Part of a small language model's weights.
Architecture: learned positions, no biases in attention or MLP, tied embeddings.
MLP neurons of a small language model. Each row is named by its layer, matrix (up: input weights) and neuron, and shows model dimensions 0-191. Each number is 128 + 24 x the weight over its row's rms, rounded and kept within 0 to 255. Numbers have three digits each.
After each neuron's rows, "fires on" lists the tokens most often at its 100 highest values on Wikipedia text that the model never trained on; "fires in" lists the words (lower case) most often at its 100 highest values on Wikipedia text that the model never trained on. A number after a token or word is its count.

L2.up93:135185067091079145132130168124163139114085148145107144090145173163138121132127119098177119113172123160162143158126097121099100145100127148132147120145115127163140128133141161121144072114098154150114137116161127110108130132102162127190157131108155161131117120107116147124084115116114171107157114154110119092137091171168154117119091121128114122084099133134123152103141118155097091115141146119120128131122084114157147090145108145166114151147131141109145092147161146152148116135126122174119087129089119090129137165101129117094149119143155111128161100175155149174121096121135137160
fires on: " by" 33, " and" 12, " with" 6, "ed by" 6, "er and" 5, "itor" 5
fires in: "by" 40, "and" 31, "with" 6, "editor" 5

L5.up581:089130102107148122113141146121148146121131154137167110127091152105171130117163137133157101107105072133126061135090126152144113143150107179142138093111128097105077099100087137133119123136132109125135135154136190131124065119069125165090169154131145152120132120177175136138071132129114154136108147131116123145110110127097151145116130088190151141117117113128100138103132154131117144098122117132124124128098085142083135154153146180112083112124139153118160134076101120163146115148116131125126095133134129114107159136147131117091184151115134109124157092125116125121171090145158108123
fires on: " before" 20, " after" 11, " to " 10, " after the" 8, " of" 5, " h" 5
fires in: "before" 21, "the" 14, "after" 12, "to" 10, "of" 7

L8.up887:108114158114108141109133133110155083132095114144177114126122103189150117091135128127115099134103125150098131155099132116162137142123111121117188156122141133118125126097145114136173086147122119127096120126094137123138127148104146148149160131108141130140132122103142151106144127115181177132093098154088151111131078131142113085145136083051124128118134125155146159116124150142128133107166163099113167072120135068138175145169165097105078153122149106122108076118144134162184104127145144094131108145171155087136138127117064142110146125139136117126154159113156151130158122137149107132
fires on: " a" 56, " in a" 17, " a f" 5, "ing a" 5, "ed a" 4
fires in: "a" 85

L8.up318:086146128092116142158114141100136096112148175119138109126120157129119191099126100153124147125160130127147126127130080124141126131113069194120124114137151068174139150112102092084163086136116147154148157141123111155115129090128090132133167140091118109089116126156103149161123133111147157101121141161092152101147142130179114146111091127093111136170125115137105104147171168080129118143095111143091119137090127086114141116107088123151135106139152128100120139122150149130131139117108131168113145133104135140117086133154050119129154154139127097098125139139132124134149101147148167165
fires on: " an" 22, " as an" 17, ", an" 9, " att" 8, " of an" 7
fires in: "an" 54

L3.up217:108143124152109122110117116105116134117141114154144085132117097139133138142131136200168112171156132113105117127141115118193093154099127172150131106130118178119163140150055117099115135102121136179149148120183123129081096085122105126159160177113127101150136120156158086131119148088136110105139106122155165114121093086147135110120107133091110112140115143136098104116171176132114130116175134100097125129136129117099142081107126152115129121109144098123119153127115151138126118111149137186144132112102152112122120160135135125130143139153130115115107109105120099167128111104188166166
fires on: " an" 59, " in an" 10, " of an" 9, ", an" 7
fires in: "an" 65, "anime" 7

L6.up275:106127111137131150123174128139141123131142114114128112152140150112123129111117135127118119091155125134136129115103135168117125093119105135125110167141122109114100104150121086080142073129120125102149170078150125146111168132145183087155132123147140119118126123112111182164093122151162149116117147145150153149139144139124090137162116113093081069107101158119137095167153108092140145147093137110084135136101114130128111129109082141131143156091129085086148091121116112120138120155125119128122092151149153132129100090161152119084158091138109164135164129164135086126124116117130141166
fires on: " has" 20, " had" 14, " would" 14, " They" 11, " have" 9
fires in: "has" 20, "had" 14, "would" 14, "they" 13, "have" 9, "to" 5

L3.up829:101130123154118118107146151093140102167098123127129111145113162096110158156124125095152081085105090144115153109088112148143141109100085159133133108116126118097164083153126086166184098083106086068117152130126151142113157134123150110152173138147131096159131162177087135126127122152142161121132094141123154101096115156122136095121135104091141088131129131125133124130113094083111155156093133123091131152123102122086168139153099132138131124131146125125106148117150124093138109164151109143136092098141152118112093136143158145145138127131166147105149117148131115119143118151158138100
fires on: " had" 28, " has" 15, " b" 14, " have" 12, " to have" 10, " having" 7
fires in: "had" 28, "have" 22, "has" 15, "having" 8, "who" 4

L5.up484:103136112144166175137162135123104093089119133091167106153146118177138129143134129147089108124154128130135118129120160101141111130112102132115134106133145159147098174167096128133119135089114115086156134170112116123129124086136163137177125122121121126108120157095143132105168139119133122100119128185127176155103181145161127130122108127115129137088104125120168172073141145138091115153153152126094103103136135135101176108148137119115121115129143133072137103147171139099177130149119117139162130132080100124109096149142080122113104143185144107084115125117167137143168110112126135137
fires on: " by" 25, " in" 24, " as" 11, " sub" 10, " In" 5, "ing in" 5
fires in: "in" 34, "by" 28, "as" 11

L2.up83:117170087111165124094111095140144119102139171096139114167142177162113098142123107117099162090138110106098138150097114113100117078092186149152159109127138109129128129125121115131166122168143124119128086140147170122144130125109162149161171118147150162071154137116179125130151121167135123134137156147072133168101096124090159121135112135143129110143121197163109127136137154106096131102090116127120150099123134146160160107168129127105152122135130108083125132105132139093110128142123112109151118138089087138086137158135144128098153185144137127088138150143140132167162107127141134124
fires on: " by" 25, "ar" 15, " between" 14, "s" 9
fires in: "by" 26, "between" 14, "scarritt" 5, "country" 4, "following" 4

L4.up450:063164154131144170081127119145124127138123146155148125166108097123163185141126130145128077119137124116129120132140089153085106157114161140119121135133110160104093148107124069137088092099130138135124135126118137132101142108148141102120142153081154144111140159140081115126145124126151144118118130181094132170122124136149162057151134117118152101125107122138147101129154115104141096123155121116154152119144139137117158142111221112114128119127136115141141104104107124146142131127117159120130128104123177126143097099120156126112125096156141110112119122149148133143161104098186144153
fires on: " to" 49, " back" 14, " to the" 5, " to get" 4, " moved to" 4, " into the" 4
fires in: "to" 50, "back" 12, "the" 9, "get" 4

L5.up404:140115124150117138117122110105120155121121136170181078114087156165129101133135135108122114100131086110136136129065078119149138157112132132119142127114101122134141132139103124124143129081104139114135118150160155142131089127124141164087139177188139153119145143100145109138107127169138125149150113105120112164111105147122079141127063147128111133162073100109115155129124118127143126112126102142150136162148130122132144147119198130115129083164146074143158123072091136101219140134157147152119107141094135122075139105151130155135107117152145135100146148120119135170160110126144151166
fires on: " when" 23, " before" 12, " When" 10, " later" 8, "-l" 8, " after" 8
fires in: "when" 37, "before" 12, "after" 9, "later" 8, "until" 5, "once" 4

L10.up192:115139115131145129134153099096133058099122107183178164075078120161143145152145115154136130123085089119195158148130183124104136131112112176136108130105117115117114125146085139120143131101108181150164115141147124109099141143094109110117149115091139087111153142127090184128156147095164135127124092134105142137143130146147140119137144089120142136137146114151119140106141166103101114147164145112126153133090139166142123156120139096117101165136138132137125124128138131144142142116170132168095135104107146112084133158121128099105109138129163114112144129110111111145124091148187156143
fires on: " on" 18, " known as" 17, " name" 9, "\" and" 6, " called" 6
fires in: "on" 18, "as" 17, "name" 9, "or" 7, "and" 6, "called" 6

L5.up836:114101135155138068092138112102171114111106130117154133104142147170119107115171153130136108142139095116171130133154124134127082125153121156121155156139139115121117116082080138125116099128134132084156121102136120154123103109113141183188152096101129140150128145087175164118130132074172157121076123129085184129133134151106114129129068197093164127124121096136129181133152142152143108115174127106150174136111129140149118167094115145121159158153125154103153104148156149096166131136120105141131119110133095101130120141145130129107106140116126131116120140109174107128165101106132114097
fires on: "s of" 19, " of a" 11, "ions of" 6, " in a" 6, "icro" 6, "s of the" 5
fires in: "of" 37, "a" 19, "the" 9, "two" 8, "in" 4

L6.up202:130095125132133160104136098097127113112134192122131089122097085201093088137148076126093130127139143111151161170112139089153123111104144113148144157122131120122092134125141141084155132126116148151159143129087117138114127142104112121121110092120146099117180130117131153117171119093119146118124079103155154171157163122160134109139123119109152117097151153093126170135103156130111080105158126125066109159124116155112132118127119136123134157144138101112115124112157137110160147130103143179142137168141146081146138104139122120112095122127115118058092107110161162114103097119133151150
fires on: " of" 18, " a" 8, " for" 8, " as" 7, " one of the" 6, " can" 5
fires in: "of" 20, "the" 14, "a" 10, "for" 9, "as" 8, "can" 5

L3.up567:104116117099132118119198111168141096116149106127152102103134125131130145097140136110125149083138078144121145143110132121120152122125164177127133163120125131134137131134154129123134153157146147115160111111133149117112097123085091145155153094066099135078141099090176126142135129120122129150125106142105150147131109131116134110145153131107165101103118173109087176108153160131112130108170133119097140138135147136167148149118101124129103155113136140078118127124163137084208146136085085136112124121109144122128079114128120124090108149148149114094154136107141094150144103116155169201
fires on: " of" 57, "ation of" 6, "ions of" 4, " on" 4
fires in: "of" 75, "on" 4

L8.up708:086159158123103121113135114168122139135146118144094141132104123110119159118126139171148098135159136176141120098127145120154058144074122141143123122156099119140119127128093149088127118119113148139147150086126117113133103106113139158116129127131126098135112079102120134110115133121144155137132138110136176133107136106130130152092140128110143125142117118124122108104178146153099082098157075154086125152148112115130104146110104129126079138142123164129123122142121153129169145121171135155167109133068138109139138148160127152098173131157130118129142142132105066170166104131181141141
fires on: " an" 28, " of an" 11, " with an" 9, ": An" 8, ", an" 6, " in an" 5
fires in: "an" 63

L3.up795:137146082141131140118162151104180146122100120107150105138117147120106131115152133174120127124114093148124161096132174124094113139154112154128110126126095095107114166068130126162108097119145098162182136138115190166123114139140152164109140139149139090121098113151134118100144131121155141169142131118109170115130105096128145136107162149139116135138096189124167130087170127146125095084133150133088125117141144136083150130177130158104109109094142099109116136104104149165159147131130136132123120164112120115103100157139073127105114165119100110120135105090130146107142128161153113145
fires on: " of" 24, " of " 18, "ing" 11, "es of" 8, "it" 4, "h" 4
fires in: "of" 56, "the" 5, "buddhist" 4

L12.up871:110136110104120157155128190122144101144086147117131110127076108153162159117138144094129098125096083143130125127106105121192114177137102168119136179137144119117133098094079100116173139094139108132103100134134156120137093150141164131117122103114163134084112124123123110095076146146157132094075112146127123114173112128173094125122150110080100147111117109146130152112162145097138121133143112098138169106109140105101154132137106126178126160119159106120119156109126111137154141118168107098106089127133155129125106110147141143121130073134112122164137090120156116104195137126145104131
fires on: "ed a" 13, " in a" 13, " to a" 12, " inf" 10, ", a" 6, " had a" 6
fires in: "a" 67

L5.up300:083154136120136116123126112116133128131127137134132125172110127173110169151121115123143112118110144127112096111047110123145155134116100105124166085143116138142147121127131131090146143081103106099099133124127148143138123125111113099155129095108111078099128098126108127126109159158172177146133071133126143175175158159106132130094157079106149098110124162093123169147153089131114142108117068115084150117092093111119093124098087131114161128149142114109104105142140157126134145121154115156103089168143202107130080127124150128149149128177169117103148112138117121133099116149140123136
fires on: " one of the" 14, " had" 13, " who" 13, " we" 7, " having" 6
fires in: "the" 29, "had" 14, "who" 13, "his" 7, "having" 6

L3.up604:149146096113088172142100124127138081114129133100133122130154172189139112076147131104117141092154125133090082084090131134116122130117110137104132136139130167095110145139128158138133135117111109114120131150103142147121102143085171123184148095146151147128146111032156157150132107126118157110111102166107142130127136140162140099125114123105121137099148175129149142119134139133116094128103141099140125118130108147157170112161119142105168157135134122135142129168158114150158138152115124147164121120123111129081129178112107134084141164159140115111127101135160158096169113116131121151
fires on: " with" 21, ", with" 20, " following" 9, " by" 6
fires in: "with" 42, "in" 16, "following" 11, "by" 8, "of" 5

L3.up882:118121103166142142090169089136133145112110121163162098122094154094173140086127134136102152133172097118112101126131117183148116104167136180123115154131126146071154147126101098096102085097128132115120170089143102147087106092150137141129121143099172129087124135124083105120142149119167160122152114148114120144120096127130118118150129133077098102096111146157120112116157150107140134089153106125154131121138083078079161140124202122131096168134142103148129104106129127107150111135136143127118146112138129153123137125107119096123153137150149116082107157159112120091180111132165144163
fires on: " to" 27, "ed to" 13, " moved to" 9, "ed at" 4, " into" 4
fires in: "to" 54, "in" 7, "the" 6, "at" 5, "into" 4

L10.up379:118136146097150143114137113105173120101136134114137132125067105116142181129104118143139123139152157147111128091127149117133137159116134149128113142105142113138125143108092119107130125134125149176101180100096109113131098116128132110153134129098140108127146087114117124135133114131152122129100140150100148110099128106124083105101149138114110199130114167171115151102198154147139137062143108127090127109094091086133090125096101163127171156085140168095114143111140129138102131110126121178143123149130154088116154119161150123153163129105107105073170128141145094118088107143138136168
fires on: " an" 39, ", an" 11, " of an" 10, " is an" 7, "ed an" 5, " with an" 5
fires in: "an" 79

L5.up639:121179123148147140126138172070139123121056165105155131124114151125158141137098110155140134130153124120132124133087124158129126135155116146143109130114120155086157154123092099138124104108108112158134169180096134158052085114161134123134129131098159085153188121130150138126098125142152154149090090124102118141138145081133120113147168096170115154127104136136124110102121123178120096104111113140091130100090102121080184134139133117124130163077127125154141126128146137150133142113131087186083078136108112127120096116152138134106136078141146153139143078116158136116143120146114146126
fires on: " of" 30, " of the" 16, "en" 16, " of " 7
fires in: "of" 41, "the" 23, "fürstenwalde" 13

L4.up0:111156108124098128130131140095132090161129120123152100155164130128172136121121111173151122119172146112087100109160152123135081170100083158131104112120128125109108134117119129129116136109073132138146144133138107144103143115141117178127116132146095130125143121129121112161108133069187175161105123135124146144154116082147106091136109138098131126145104144132162112137150163112108125123129102157100116127121089086104100064141132139147130133124145145098157112131140132180095104127162140173124112142148117148077096094147124139086184168111148129111134093114132121161160119113149120142
fires on: " an" 54, " as an" 11, ", an" 9, " with an" 6, " of an" 6, " in an" 4
fires in: "an" 79